python train.py --norm_eps=1e-06 --rope_theta=10000.0 --init_std_qkv=0.0429 --optimizer="muon_variant" --learning_rate=0.00769
MLP neurons of a small language model. Each row is named by its layer, matrix (gate and up: input weights) and neuron, and shows model dimensions 0-127. Each number is 500 + 25 x the weight over its row's rms, rounded and kept within 0 to 999. Numbers have three digits each. A neuron's up and down rows have the sign that makes its largest values positive.
A block is one neuron, or neurons of one layer that tend to fire together. After each block is what it responds to, as a language model described it from the Wikipedia text at the highest values.

L3.gate810:495523550532517482479508523512528495469536467514549527472510496470557521532460522524518503476520511475502548492491540456457529515486479497512553534520496549515473537538488506528509565496461519484475457491477517513503509495525492507469475490529477502513481486526507508515516491503530500505526484569505494492469485540440529459524504518485502514498505525514467495468478488508497499514559
L3.up810:528507503485467509496506495472557524519508469546525503517486504491483488504522528500493468499464501496522503476522534549479557509493487506502484502477499508518480477467497514454506536507486546498500542492514474501493505501506486521492496498531520513508533525513497517535533501508486512503501541496518475513513533500498534564492479522460500491497556494507446496512511500446564478510531
Description: Word-internal name fragments

L6.gate295:483493493547520481497501490512524482524518508469481481460470495522484484504476498494511496480471512478458535438514470512503494492521504522490525501494521487477453495475555479519486470468510487476490483495473470494531468479467539470473476454528479531509538485492550505526477506479496446515544521484485503449495488530514501470485449511540486472473487532516544475460505513475514527459458
L6.up295:482503535521514510491522487482474510490494492527463497484522474494497532514517503493508501477554496470491531488508507442515505534509491540496486474530502498500439506476500469470500472494466513503501568496528472524495500489493463489512503493557503499502494491518485513462456486502496468475462516500442510484449487543512500492486516508506491499547524501461496433503512495542496496531483
L6.gate326:479510532493495507449507531530549530492449488495531501517483519500475478448468480474495511530508438480509504548518506473507520532534495519530521459491454511518512497472524488546539459477497504472499503495500490529527470539499477482465503465524454573516516529462515502462492540537539532504504528496522475485478526518499489514505465534509482488489504497525518490482519491497492469528516
L6.up326:492505487461490509485472496454474510508514517461509522535548510515520505537525513490515512517503482431472526525524496509485536483538512496534500503439485498483500512500503471531511451476478522471523488513507421471500479521496504506488489499537503536552492496481518526428484509523456546534523524522485516498502501510453477524532489497514487464501497517529510473507500494553500486502553
L6.gate412:504504485498507502481514525513479533461492515480551523526534471504475441477478481491523502500496442523486533504489497496487525477473491470452518495541481477499483554491489495530510495519512490557515512551528492497455493496498536517506518488523491517459486510492485541448489485512491517490462508510507522476493478507545478500509512525485546479532546472493528525495482449539473503488509
L6.up412:490512471485487497470477485509498483493539495463500530513486514497501490503513519513541521453524545507509494471511496518474483536531542529504552484566505503547482494489517490520519437519498521528504492503506520519513507476473512556478475520492476531494526514484538455420509502501529521509443510516506470538520496481496487484528494525493480506508520523494526521479485518539506526511489
L6.gate470:495561495509476489454507487465479505512539450526514522507507519475475441530487517469500514490487493499524523501532478532484502482500503500510507510499514541532479560443515477481540473492502500525523446510559494473503542551491509528502517491491515500468481490506504477510494415503475558525509491502470520510524510495487497526483491508496499509502513517523499519479482535507501529489471
L6.up470:485504495479512500501472499510529459505539485496500468477479470466544459515519495512509446499493527517476476516467443520512485486480502465543527503489535494517490464527499494510501467504489457510516507512479488532478526531503506492489461501522496516519498517507536496494492505453461531490486493533523505469514507541491455514490472454502493556489491481499542480533483513527486522519564
L6.gate564:496557502484516516534532488465511507459498487462521481495503500499490500501516505479470495537516488511485512462473457562532517544515522495497508567517497510516483509540505484526501475502508508498570538563513523520444485508536509519463505519541516492491504498482504506494475495507464501495445553505485510493508492532552510511499474516501516505520536461517503472516446504513533493504474
L6.up564:510483477455534495522465479512488475486443498498493492471495454524509493468491462495523520473503497481480517475491497468522497468561504502480546491516504511482474455515470471468494518506525526527501496517514499460477507486490511490513522502505532498520539558525505467541501482483525538507492487488500468533509501498536482521485452500481506454532486518463469506521480459489493500503516
L6.gate684:497531529489489489458477450501518493545510509530490526507503480478540497489524466507515507513535533493499493525536509505513498532483457465531525550477515468503461479508479495483497506501485514524565529476519517544432523513527496503502522511475509495486452489465499497546493455534536530500505541477543487497525491526513479477504462496498522540499492536508534498505478514542478515490515
L6.up684:485492491481504427523472488464512493545528495526467516511503485511491502492477492528503526488463501479477468523479533555500483520487488505486551452452506518500508487530498521464517552489511518543500524479477493451467477469489491506478537508519508515495475483478473485503515460534552499494517512500499487503517472511482526480462526521514487516512509480472485506529510480469499489529505
L6.gate845:498526488535489512522471490477560496514522455507517530530522531441501510501480501487487509467531504503523478499472483504462528505554508470502465443497484497504467503416529499524467475441514489489506448523522543488462498510527520500502457526462509531505486532460530500499471500485492485510498487507463477491500448482500463545478478515495542485528477529494490465524490446493503510509524
L6.up845:489505522505468508489506493531475471471524546493530490513534520469516510486463544525480487442518505463465528542512460494513509481549506513544495543458482506501467559461512496509481523494513448515459522529508500488460506495523530478438511559476515526519510496505548501480538498475505518552483504478524496492500506497519505517506478478472518452499536477519488509515488513505520493489502
L6.gate868:505532477513464511471481469470486479511535533519494473467507461485516473530492517533502462450520515449506468512509485504488511497522479523536485496537495506487493529523502508527538520517488539513515488504517490522456499486523496520519501525531495497499493521495529476500506475442474471496480495498519536484457489525521498489518458504487482470514464563487509483426520497495493506526519
L6.up868:481553434518499526486513453474501484477512506520506542522542487493543489500463538476508548483513460490490491487496474520540463477514488452523511498474488522472504488506495487517479484492494484451505478509530532460517499481497498469538467480477500519529481506517523475502456442528525525525496543445503492517531496502490479493501475496491491532440525477495551466460512486528528500524543
Description: Opening brackets and delimiters

L7.gate7:467480469502509501490445505510495478502466533477501474459516497486557449533457507504506503489533488490490489529504502487507497471507457497523478474510503491548456508471510491469456537531508511515519507481516522526480467485512483482552479501493511537510499491491501444477509506484507527488499486484476453488486523508520483481456520527507518456452482489509560485493472486503491499487450
L7.up7:450534494464470487507479499494441528529443491545500509488481507504519469507511529490530500516506489461489512493520495475523485517497491475507472506503506413514535466493494503476530515511541507505501489505554460530489520487462537500526511477503504489506548493562503455486509489521434497528488506503487529502516539466519450512479487508511467477491501515525549476483549512520473502483536
L7.gate13:525482519498472533500510449502483478524498506516490435502505522492511500505499463522466500529489528546514505472486525468506525505504452537510556491451484537529531510518471487441462496513509482546539489520472534508455513505473526510489499468529488492497475502483482463467501491479489514535442512503499510466508520538470507464504524558473497437535467472523537503547508483529532528532513
L7.up13:472483524478482510519494465504529496484496478458518489515536516448523479498471512505491493464458487503522478484514449534535517491524513488470530495477463516509523502476503470491471515526472537524506480519478531498474483488508519536504479505528504519500514506496472472492525481523517471468484486480491485446527506522495473455482534538493464495483510479466518515506514507500494447464520
L7.gate123:500493482492511476520499514480520508488547480498512431574484515472531509525508483500501518503497460497507478513508515437508499533513511532480533490455483455487485495542543481525521509521455505510506513508473505509500506497552535505530507504528518536485483514501458498517504490565505533494508507515513534529488486496477488517484493484484538480482505463475562520525508513539510511563505
L7.up123:480523489514502494535505495504520514543520500477537513515482489477536532503503483491480538492500521521466492492525512471497521501499513481531497500516446516525484496440454516509521485489477491512523489502502506521500513520500495487476481475524520546477530495528466487497513514492493450511481495486436527517523520504482502467507519537515505516557495481492481496503471504489508467522499
L7.gate262:505538541493518522503474488499510505512509460509522468521500536480467481501464499495490480512492461459505512497516479511507493483520484532494512490512531525462519518498501504469512537480487509483458516543494501508563505525510512466483493455544530485514520529485519436464498493552543512521466463491508507521497519490477499537502496500501489519522520489535480498466517517499505470444505
L7.up262:466534503535512503501488514482495480508549475451524491494473494500471514531492538450529519507495514503494499485525499538469494508485505481541477546489541517502439500503496497515540488538480494444456506459490473529505484468517499497504471429554476517501509516486543438482478478491512496527502467471487521500491480564455489560488497480501525504494502468472507517500500491469488502485509
L7.gate264:520504500511506480471503490535498490511472493536533522452526512490460498506472526472479541477511510503455510495531433472512509471511540510470469529502467497499490495513483476458475483503446530504508486519500466482501494524526471502487445494511500509507530488480492497462512512528507514492510496470500513510475499514477493474508532489474520515482521520503494473525443461523558509442525
L7.up264:480473507531453478505474491496507524516530523511483461497507523482499552543461509533482528512509488527518501499468517510471527499536538469485450492507446492562490527494488479521519447475469506475516528505516560522527504532483517507519515502526459480515510494500454483536509507508508492461492551490537547460546469505490488508494542468505493467524498452487466460492521502485514539544491
L7.gate466:499472475464486501527489481535496526475516482454481466470491507466542523497512480484498484487489497471526507531467506501488493468521492529494528542466526516486477464481559512506534461492447519495529491490498474478469524457544506571499515469426495497516522567496533522495504527498485527479504523518531514502516527542473488514475528500481491503494539477487514485504470446517504507478459
L7.up466:505539502503494512535520471559514468495529521512473499474495494516484523507521493510494498474502528472519486485509510527509443496517488444517501485458541467503520484471495512482594499470472521497464505541495556494455515452546504515482504498478480482509510529497518507463486491540541473490522495482538510518475467504495518513501489518487502484469503500543518516503489467509473535495480
L7.gate538:531495544461533499506462508497491528478473533495511510516512473471523530531484504483479442476517473435471469506509488560544543515496524491459512507542497453525488497479470486462499461495510440512517532490488518512501499488509518505490490497517491531483488555463472488456526534487551498484494486479525508501501527493510511453486478496496486496479544474475457508510545473501528476527504
L7.up538:499505578481461517487497540530532477492505448507488480439519501533449506464518527472472504441492522461524508500487431532530485524543476455490519478475523485535504478515492489500487515538490518518523444526537553486491528485540514478450522513478495501482503490497503486494508483543493483486494481508495519478497535512488488490495481508484513511473500507520515499473490538488512509511492
L7.gate1010:523504510476501539490521482489489476509500483477488463513529519473496513495530475509504474452483532497527522501459455503483476524485474492461494453479479484473505515451528503465493492504472488501490478452518467501504517503499509546464484484552485513503484492420508558510533462477538457491487533518490519547477518509499524524478531545472472521468523494520485433517462483478500477500495
L7.up1010:531581469509511494470469450493483521490454498505510516510514491510515446540484543492493564519519476508516445524464480510463473511478474460521496520469482502487497526512506486512467530497476521513478476545461528524530522459487494519504504485529485521541505528538507516521493509547518509450498523518528551449501532523528488483499537556517491485506488476520520492505495548512500511456519
Description: Symbols in technical notation

L6.gate48:470546498516502507501501500531481458509487498490470500509515493489523502531498503529487460530498513512481498512465492523538477506510484544520467542535500515477490473509501493493476523501467457512508502472527464502530493479497537474504495445531461514537533523473510465508474516494483493464530479535427528462462473506521503469524550500516514518515446523512520440486473457454500527512506
L6.up48:495530485508527470517504507495515474477511558470500494477463488487514494517523532480542457503515476495466529494513492477533507555473490482511512533510531505544561545491482475479476494504484507544485491463502494491488502480494506575493488493522484500475520495483474483542519491453486516451500453507493535498493496487501509478537525507487490511491489482461491460459550515524456506475493
L6.gate200:496508479507475446487513495497536476537520511509519518513475468488502462465491518509519464548492462510519515517541487510550496504471536484546462503511481511536543512501503482498504490484524513506519493514518477519512515466508480504469509524501469517516463524555519462528482442471500524503459479536521492518496471512578545461489514559493435482511526458512534527502505464498468497504508
L6.up200:480536516439509477525503511528516525487507481496529553483476530489507500532512526482558463460505530454495485438506494537528553498501522509485517535509488467522452547503541488500508518495510509484518476499532490509508489511515489517472512496457511540505556485524526490528479477469519490470473447498472514506520497547498548491509504488508466453493519490509471509463522490504516485501522
L6.gate228:519469512533531498528491524513507541541502529501504503547523481522454511487536499475524502494494492486490494506499521527508553504450480488530475489556485539523491536512462572504489504487509524510499526578503498538514499513450489501509499529522492481481543523486508567501507512504503492518496494477491462538506486529504537518504487480518511523462514501512507516478504533490540508512499
L6.up228:457519454497544518512502469474473507474546497486478519487468488492525522513527508511523530496488510494435490515516555530491518517454464505490508553478475522490450490532527464523529458495478479494526503521440520489465515484506489468470499534488523499479501497493464481502511531508472524472485487531487513467488499477510562501525524489523489542490482508512467512482461515520497475501526
L6.gate260:499556503515515510495504539463430493499457483509493507504500520532501493542486502517544554489493510522526504482526528486489520496525494521494506528515482547509502526527488513515470513492512489530492500542499479490507482523487495502491475491518526486526480479529466474494472485511499499515503534490497506473496524512544501532488542542500470504485511460530535493504511503510499520521425
L6.up260:522518512495502462515467492516496528476473531483489520514536505538482450491461522514494488481468511480495511546479483513490483476501513482526506473537564512482571538510504512528474464506526445519488477524521492506541507502528452535463502475477478500478495472493492467495547511484525500524564485516473478517520519523491493489487504477497486464500505466504522531478455466512462536488505
L6.gate450:451501501532480542550449462454510490483462494511521496518512481497470487484488523478534486531477524524472492548498491504512514497526492519528558514486461471486487514511496493481476543490495496504531505487469496481529482496533510505524444527528498507486509462467513473455487517459494495509517523471474497465487505555503527474507518463515529490488521437507426478499512500492502515508535
L6.up450:513492549498510512512499528496507514475482516521536537548518470500484525444523500514484500452530478503502501485463489476477489513535508487508459483508455528475496468510475525485466534491513460548492514484511465514483499490526485535523498505509450538531512510515473493492481543515515493501536506529518554506492481503479481455494519462457512484498511444518491507493518512536467494468487
L6.gate608:519536475527523468516529507473510474510478475530476498507540488526515456523516501470519481482466516468475443450478494504514437534500509470520520540539503550510510470525501496524460506462442547509509469509523507500492500534475527487529489525505501473527510533483465515499465522467547442509453528486478474490527520535505485487479486496531433492533530489534500492510510511514512482518505
L6.up608:502509496553487486529498480454508474506512498515514501524454501520500538504480515530507499522494466536469476517481476511500447484527531511486503469489504487473497514521505497583506495492488535481510528464513475496491463505512551517510534430516474465522473442474495515456550536495472461515512550496496522484494449491505530473500492496550500496493483528522515506504480509480535518525527
L6.gate791:492479489563478504523487515510513477448518483467547456542486531462529522509488483474501507502489510520520486488528519489534456504516496481477474532486488513547498462498508485422492472459547534443496523499524570476501559518518480509509449476496489500532473456533484504510495517505546494525514490526475503501501527488488538486525541482521451500495489509546464507494466506513449464513486
L6.up791:499487474513509523510506524449453468459496536461481490510484504498529486508492488541487465475454528529494484488494528514517520483492506499482502519565515505507479504498442510494500539516529509543472484510508494497499522462492492517483528534525539479480511497474504471465468540462524511559500489490529527483500488504517509501520502481472459505499564490520521455497528483487475496510540
L6.gate872:480518475544491508503516440561506470473496521529502484529497508560491496531498527483486508526501497478495483528496551528505516527511494493506554543500519521481468511518503522499506476511478527490485504511482494515515455472528504525508505483522533526521499510493476448534479494529504492478499486548477525502510526495522448474463493488478528506520505510472448509485507461478473465501505
L6.up872:536513488527502506512552502505483501481480530526497503471496497501534516463488483472528466490492514479545491515449490501479549522459518473512502493482457494529429497500445497494500490456492484462508547460515495489525510495526507502565477501528454529475494476506510470521483519490482537489505470510525512484445516470506504522500503499496521509519535493530468460528513506480491537432501
Description: Leading single digits

L3.gate752:489433525498519498481502505499501529466520556510512501514516469550515461510500513522529502480508497471466508515482529518508544513490483490514512513547461521508460510502489473490497495514528485563487487510504525490501500456511537533443488533547537505543486505502493507507542462474510497512502506543434519500514484535526493529520504479529503492495520535519521479492482521513494522519541
L3.up752:509464475517421453513554472488512461483486451486521514476487508501489517485475520443553521515489498520516517491462508514529436449489483507500505485495579509498511510476477524510514513483516475527543480489461504512477484539483466526499524507516511477485529489527485492585469537500512452467480543528477482520479518494456461490491498499465478539512515442519459486475502515512506512530528
Description: Leading digits in numbers

L7.gate87:511498542509547484499506524503416500530508448545469476530461555529470508496484534487508508510506539529510508543520461425504549513471511511478490481557500490519504474455491524518480547492464519568499448490486529541504525507506526513498474478487503535499488503525513491498482510509523555502551476486500521533526510467535506519495554515463516562506475468491466531496509504505535509511506
L7.up87:499516487535502508510500496488467534434537473483494453500565524495475495473475474542521507488476497517485449505477461488532502484484527459498472526504500524520518545510509520495518492527522535486490475536516444506529509496508491490486488490512438474488515516507488568509456516478526437503471541542517495492495494451521526494457543528475480482493487477466495517534500479490489488487498
L7.gate152:494491510498470496475466473542477445478507490473521522481455506526487477508518510535506515478505550515478504502476529488493507454502520492498476461537497538552509472523482489480477482521459517482493471468533502525511489449522535516525481522485479482497520550469453507542509460481495517527509482491500464547501475506470497512505490502479490522476519499508466484510505557474480491563523
L7.up152:495457513499506493481507543517497524499497526515510460484489469511499486474519472503521518500459495496529490495485511488516479478471506525515496511483492487526461505517509490473475468517444461513494501480442466461493515554492495506540491458505511437502524495541468528540488534496526459519535501542520513531504469475500487511522448492498498507517510505504457484523568470498460495506473
L7.gate169:495505530510495484464524487504487529481474568514482498498516539499489515553507538500483454471500505498489488536456468481530529488524520546507520511501504482488492495468465499532446485480484501476515523497468475516489488499497532517452481466497440471485523532496437511499484508513522530531510475526479505486518476485495523507502522564465475518498493520503519483432509489514494517491482
L7.up169:480524499468504471520503487480477504510510453502499457496477481486471521514528509508525519524510508490518494504494512501518578540495493471508495545472492469489486482508494473505484516507529473505480566479491470530500531516553495516464538486526494460497535522504451515523502528501495541526525467475488494491562487485509486506538511512471521472494428483551481489472502485540511516525461
L7.gate226:502502456487495553479503501509494499487459497490439484555501474472520497456492479527510494512535472522486517553532454462492479547524509496516510515527463531500470464486489477491481476463499502481503491498456507496510501466496529511502508508483435559500526524488483507504541546481478483485516547475501455500509482501470537532522515488490514468590511501520546534484465517526524505511526
L7.up226:479474481511541472518493471452497520511502524474454479478526493507500497527471513486522498515451490542497513494504493500496504498465526529526489496488477496510493487490557485501467503534522494476511514486521456537531502467517543503492533518496464504516494488519503507512519519519503537500488534513485460498502489530505493536515488498449495501529540488501454503489544464502487503510507
L7.gate497:493491499473452480544530510570461470488471486454440467537500475508500511477478490503482492486466511494514478551486522530552476442478505535514504505467481500537498492517498450539469494490457477487588535530502513503478483554505528482535495501510473510485520512520449496517496487510541529457448500501531540474504486530494531454520515494495499517533553459498520511478518518506500486466472
L7.up497:487468484535478523471511495521499530470520505465494531511488523482491542480502481469496471494509515496496454490471481537450496484494531506519521526454553516493497461497508497489507429491466527535536461497502453511456515499512525474515476468507504509474549527461508537469525456475530479489480512492488455466518509500502489507506558493478503473491460520541478486476502506495518490529473
L7.gate566:482488480479512551480500499486497482457497501498481507498483487522508487484470507477508493520550525532531468552519518459504476526526487542445529506502520457521527510518517502517453484529528488487465556516508512504475520517559528506487501474490500503498504501459476482493473522510513519505498484472475470452479473488502520466491444505482517524525500481493454532500497501503501554498483
L7.up566:507501528481455472513472464482517513493492498478507502474506470537481501491510488494454474516486491500510475489463541495529459473474520496471455490470472527519497498485471513520517479487533467496495518483470523495488437458511506489509498524507463491502517520492482492524499496517504469498521498479519506535487546537546514477500489542500514493512491459486458470532552498480560502477461
L7.gate852:513506515495514483515481517512528534493461507503467518507533538503549483524464534438506501532466533514503440484488530501470533521484501509545519532472499480491521498515453481541509488480498469450489541467485478488529497440548519484483453483508494499506450510484454483525497471468495514503506510528484541494511505484519492503469531484473508496498509543482454501499506504488534541515467
L7.up852:496525466553502537547492514491506496475512487494484438507525460520507520496482492505472499508494436500460459539467472524505547494511489489525492483521449528495476471510503512494529487520512499462466521463489471505516517508557501538497467514482537479512499458502483470496465527535530555496521474503562442476495537481468521517500506522483522508510496497499493565508528513455524500491483
L7.gate1020:486508514458488533494488468474476543444512494493511495485479489472472484524499532497518510470503499517533505502457473466507532506492540511540496542486494502504472497479521492516478517470493467508452513505486486525515522495516520532439512480540502453471523532508463500534483502512540530556515494513501544475551478467485481516494533544489517494515439483504516486441519490529527495533491
L7.up1020:477509503497486484510509470476461512475481497512515497493468455472496505548500516502505491489491484508512472487460487469509549523492528511564501527485470481511482500496495472557467494490509443525503530516482503518510494511538510552468548465505497478469516515475466492521477490519511539560485484543531506494546495446489481525520529546476454479480478501509521470440486496459500493506490
Description: Mid-word name fragments

L7.gate12:479504493557518508476547508475515470528494502488467456508514492480458503530503539541508526479481519492469475552473470512519479512499507485506481532478538524506470490527501516502523525502510443489479520535477529519477515459469486483461446484520513507498496516476526513469534487494514559535522523502445525446497534502506505499482515498499519504513504504487505495534504485502494502457507
L7.up12:471541521563490509488503455507446487534541512489444554509474482507502480493480495479502474492483516461515485508476490487508475482534497524487537512482480519508491507500477515524473484466478479509481484502470477481490513506498488491466505510488527473513536486522492520513461478507500526466475477515480479475483530513506492525506512536523507532506541480468493512550491494497510517491481
L7.gate64:497470513483512456460504490544571495488483505488519515549479478505497490494520526490517468503494522515502525488527466527507498499508453516499504504486493490481496513522534475513507515467507483454485497481487521535496479453484527477428462508538457523525498524479499493478481461489510469534523493512531527466507525491500521488515526481491519473523510536509539472467494547541526539461511
L7.up64:442535525482516500493496530503548458527507483475498482453486502507494429475500471503499532518523527470501509533504509507534541478495480488521554505518508553521510538533529490506466499472461454527448498474490496509467487461506518481494481460491514508507508497532492484521491520493522506504501487514499511453559492481552543518506478462469472499481507458493508493504507543500461506516510
L7.gate157:519452520536526497545503536516515509499495457530478553500495488512507468512532512480483516494513486544480531489469499530488440453513487548538552498470506465504523501502508537512465517499517504498515502526529496529510510517514490467513513528462500488489490476544509441538522505474482502527499509554451507483506487522517512448487518465463508537488509560522485518554488508518516487491496
L7.up157:477495515491494507512471473520507457520509471490534553496499501499500472493524491480485482497532484499501513469525525547505464514472486494476525487483548510486489484498507495513500493474466439484539523480474475514513563512517526487491565557558509511535503483518483497513506514488500490458497478498503512445463539513491461474497459484492565515526484493491503523540513492497501500487507
L7.gate516:506553457501503468536471518460467486495466508485499481486499470515494483526481513498480518451429507467480484503505473503520419495513509474475532541508480513538507473478490517491485522492520487464526476512473504514466480493529494522524559525509490483505485502493482492479489478497537529507477486458539470501531482519517525498487504485544495486543524490507511470511530563507518499491524
L7.up516:520494504497494504517539477500473543510490522485483465485559451462487479555567504540525460500483518546497514493508451518482468471498491526485554493528499483572509525478504484469535478450502463512537504521513490476466486506473487474496508502517508503476511531531485479495506497473505538516503506458489467462485521553506465485490507503523510461534500541502535501516476480485554503490542
L7.gate535:450483510508459532540489507526513470472518534482476495493527512512455515476525510500523485504551515491523499494507477483537490522454557526509497511543495540558494554501512515525504492509520492515496516513455457516518496488490505529514518512497491561490515525480446486506499483472509540513481522510509537498467536510504506503541465503480485482465528508512536480537494478484454543518504
L7.up535:490500507520549502518505474529506507494443488497530523515471499512559509490524531491522504483503515465460511502501538522527502469507496483496507502515486511521492471520496502462456522470478510496471495504515511513550518507508493544513501501505450495523498543507509520508477465490496527508458493512492462500482507475485507530454519495501516510480501459526512515509456566480480506493507
L7.gate575:477497530532477465472502491483529519473469492500527520473558483495531523466451479490497488488516544499481453503503501514498538512494468485526495477511530504470483517502512460480513480510489476524511504529504471534500507492521466518521465519487491541515530515488476467450446505483535495517516513481504501493510498488507504496462539501540542505493513461515528486528459493506512520493474
L7.up575:533533550530563496512523437484506528489479467495493537471454498483570512488459544527503513481539521544477530533513527438511496517501461501529497455484577473510484508512519535525513509464489500506505482491512499527523483526524515512490486515500502450476513515492510490503474518534497473495449487501495469510491496493471516451489502479483504489507475532501504493536522503492491489516488
L7.gate752:555564508499502511526494440536499429487525480508526496537492463540474497514501491506505516497495482537493519522493489495510462524466507490490504502564509501502549521461494518540520480496482535509503475506535514514502557469501516513478512515519489503494539495519505537512508499514511466504470502461505488505481501457507516451462453494477508518499499462481558517528458526463503594534516
L7.up752:513497486492504478496445517502482455507462476561489515516461536512498506513519479516475497485523468481481534545506522473491505501517520487487492498532470509489453479497495482575487507511482501463499479504517503530483503467510477517493468481524519507527535523501490497547490477445493479496488484472491533549482478467499511519461531508460539547484554489479524531473521472469480463492504
L7.gate831:477488476436514518519470528516469488498537525504516505493532532486506517511445484495494505508517539510515505522471499491527480502502472458502502527516548533527481503508532503532507504482559467518484549544511527492515518482516504486535499507469518515507459542493498562473506469514529516494485451469536513500518540542462479466534511486537489511478493502488560488534493526496474495527510
L7.up831:487506520515493487458498468527490490460523505510534499500499515543518476535538507476516490484517473515484518514526546522478481556484482474477460460461515509518527526473496474539478505477532522478488511497475514498495521522499488520497529504507504515484497484495511488557529486496546513496486487483461505541466527532550516494547541466532490495500491533493496495520504519510502491484479
Description: Small standalone integers

L3.gate675:484491505535490512496476493475569488450548516523483482491504505511484517539509491463498467482502556494503519461528510515463509503519509492449503463477576475490532501496488531501488527460507521446491509461494527494535460464506464526486480486460497495482527536497477466490544510523509495508482506461512493493431479486524497519513501524493539517485546483482514514505494481518486516497522
L3.up675:501494506530512500480486544486523485518475510500457482455496539481475523465510474510459519490491504479529501491475537471493452544517509533499530477492525498527529473497486490545480489527495504491481509480521554522489497555517505532512487542472465478477516534492496498509500498537467494439499523502445530537530458497490533498545512500479546457498528514492510528491482495499493493508523
Description: Word-initial letter fragments

L6.gate99:485506467504455510494492517450492488466494504487539483511455518505489498536468513512534506473460498512480484517490483511545516473526532533528501552509511521487491506482513473526494495453467457476506529502498502519526497476528479499444513516489518513491481552514498505527489492490518513527539532506492529503519517474496455468544480540523510542517463503508522509545510496494545511496441
L6.up99:512473476480498509502481493450498492470495498506531503501449441481492493543502498522511485482488502495504479494487528492521522520549558523541505511478520518493435513515513485491479491424498475515531554541499520511533493504505481495493548445516508518497475541508487509512481502503516506496540536494512544462541576442489492504487487502505493546510468547482532484535523475486528485518522
L6.gate205:507573471488460525496510507533552473503523525476508492521503540511499515533535477508559471483480504520485496488492481470532515501490506496520526534524486471531473494469541501510449472510460519496488500499520475531499538514544511502436481493532494547495475470485447540533548481476532470504509498536503488451500496485484532502495493514470549492475493507514472469499482510485472514512507
L6.up205:505505543521512494481471509482453515437512537523482547493452479497527552492519516492476506490521495467494501481504509515443499493506467477503560579514514519496502495492507505496508522486500529480502511500475485517482532461524519542445459496478521515474509478517524484496439507475491526503522505494518499521488508473447488513549501474521489462502501499511523515501509508527529438474466
L6.gate324:491484472511555507495498473480516490469526477480495519531490463431483539541521517508457511480475512522469546515473482509560538498513521490555517513455461461505481473483514506525519524496499490500473519531547494479475518500529482513454481505509490502531528536526525494557547508473486501471515504466470519508510522479476487515530525501496500459515513510473545514520483471519511479441513
L6.up324:479456556527490538499500470489519482479536484526487490500503449539470484497489529505567513533509485532497507532482491492493541538525510468495523527468489549493488469510479521465477535481502492494481508519491527492520491489508516513481516527492475518507581530463494492544498481513454495534481530487486523510521476419503504514517503499503501533459482533483516485522469501527495508495479
L6.gate346:489485498512536486496512468489503532448481490489532495518517482515525512531486529491521544455504471507473490477495522471514520484476513499550543518492491483505509537479525494499486543464542489507528534489506508498501502502537509534474488476494489484527526533485504494533474497506485604516490478522503529521520509484491501490460513561506480509496456504537531481507462464521496530502484
L6.up346:473492491500468517506525485471497526450492495474525479486472471475495528492508548474513475492459531483517511478454518471489493486515525530536520499469495520522485486490491523482435546464492473528520514549477527498461502529537504518486502490514534493526524515474476495529509531470509517500491500517507535459483500503441495527477487535506545512490472462529522502541502488542513496504474
L6.gate429:459516538510521495447472479473505501491499506532493460471491465490490491463486528519555495504473492494488506506493477475500476474533483555515518502465486509480502495449504504509482504538557482522494531470460481539506478491454481480471510510518524505499515493489476494531515488517510500441526494496487558466504439520438530472501533505500474478507549514467508497520502473550529533486507
L6.up429:488521514476529490510515504504550502473481538486485472509459464464469442528490485514479499494554512498497459496502446503515464485516527446482528505471515500493530513450462526462497511488491498501461503460529485515522503503495487527490542456491538519507457486460476463568495505539507476509523480497492518536519517504502531520532517502514514470476510519522524471497418498464482488488493
L6.gate540:464519494508510495479498511490503527495494527504517530495515485486444483528478519522499479499497524519506456480553483460500536494497479532508507533491489502529515511479510525524514479510473514466476511498505465489519468508542544525483495495494516511480523508466489489499478561515559457479476502514454486497467511456433484541470504503505538550478490475492504442497449469484506525484493
L6.up540:456490506542465493456477511521488511468466456502508521508445497536512505506484513489510507489480545496464538486468501521499468483511496500548509508524483500496489441479513486467473499535500505466474488500504501475512521500501503474463518483524482541476517512462506435517467524521509504507531459548524470529481525479489506477516541486487504475464543525440535511463511493478466487471482
L6.gate721:520518500513479492472494453483502481444493540486515505515509524511507497546451531476510528468491482546460499459485490520503506528498532515527511556467500492479529493514503543492483491497512507471509554484439512506478502488493495506488473474495459482489517500534488523482522510490518491547527500502544504518495483487477521502505514546479535473468451502482530513520495436472503466491485
L6.up721:482527488534486516499491505504457504501503490510510460507493528482495495545492504509514502482517494508515494470473523518499509510508535473506541498456476471516510513522514515505493451525493442486483509521503491495515487483481538496511497465470472547531503479501478495524501500532526480490537503513547478528471522505512445501505497508546497484492516523510507501520482528510473474538463
L6.gate977:489495494556504515527511463512484487495529500514504499537426477548533497481518551525494523489472446502474440505446492506540501457473543547511486479483490516518490523447471496536461478505525505519543508467505490523495519493536472516467526497461498528489506560483474488552519479515485475524533482500476491501480503489495480534504526544486455511545480497467481461465453491473466482507474
L6.up977:493499525449501504468508494482508511523515538526505509521465475519481443515508478476504524457472473474472515453492489475486519480515500518501486550493461506500511492515478513510466511448529505498495471523484560471524559513500470519513501469477511489503484513510533489493477496479526550567519514518528531516542516489495493537503513505496506484506421531489513462540520496541501488532449
Description: Repeated-string continuation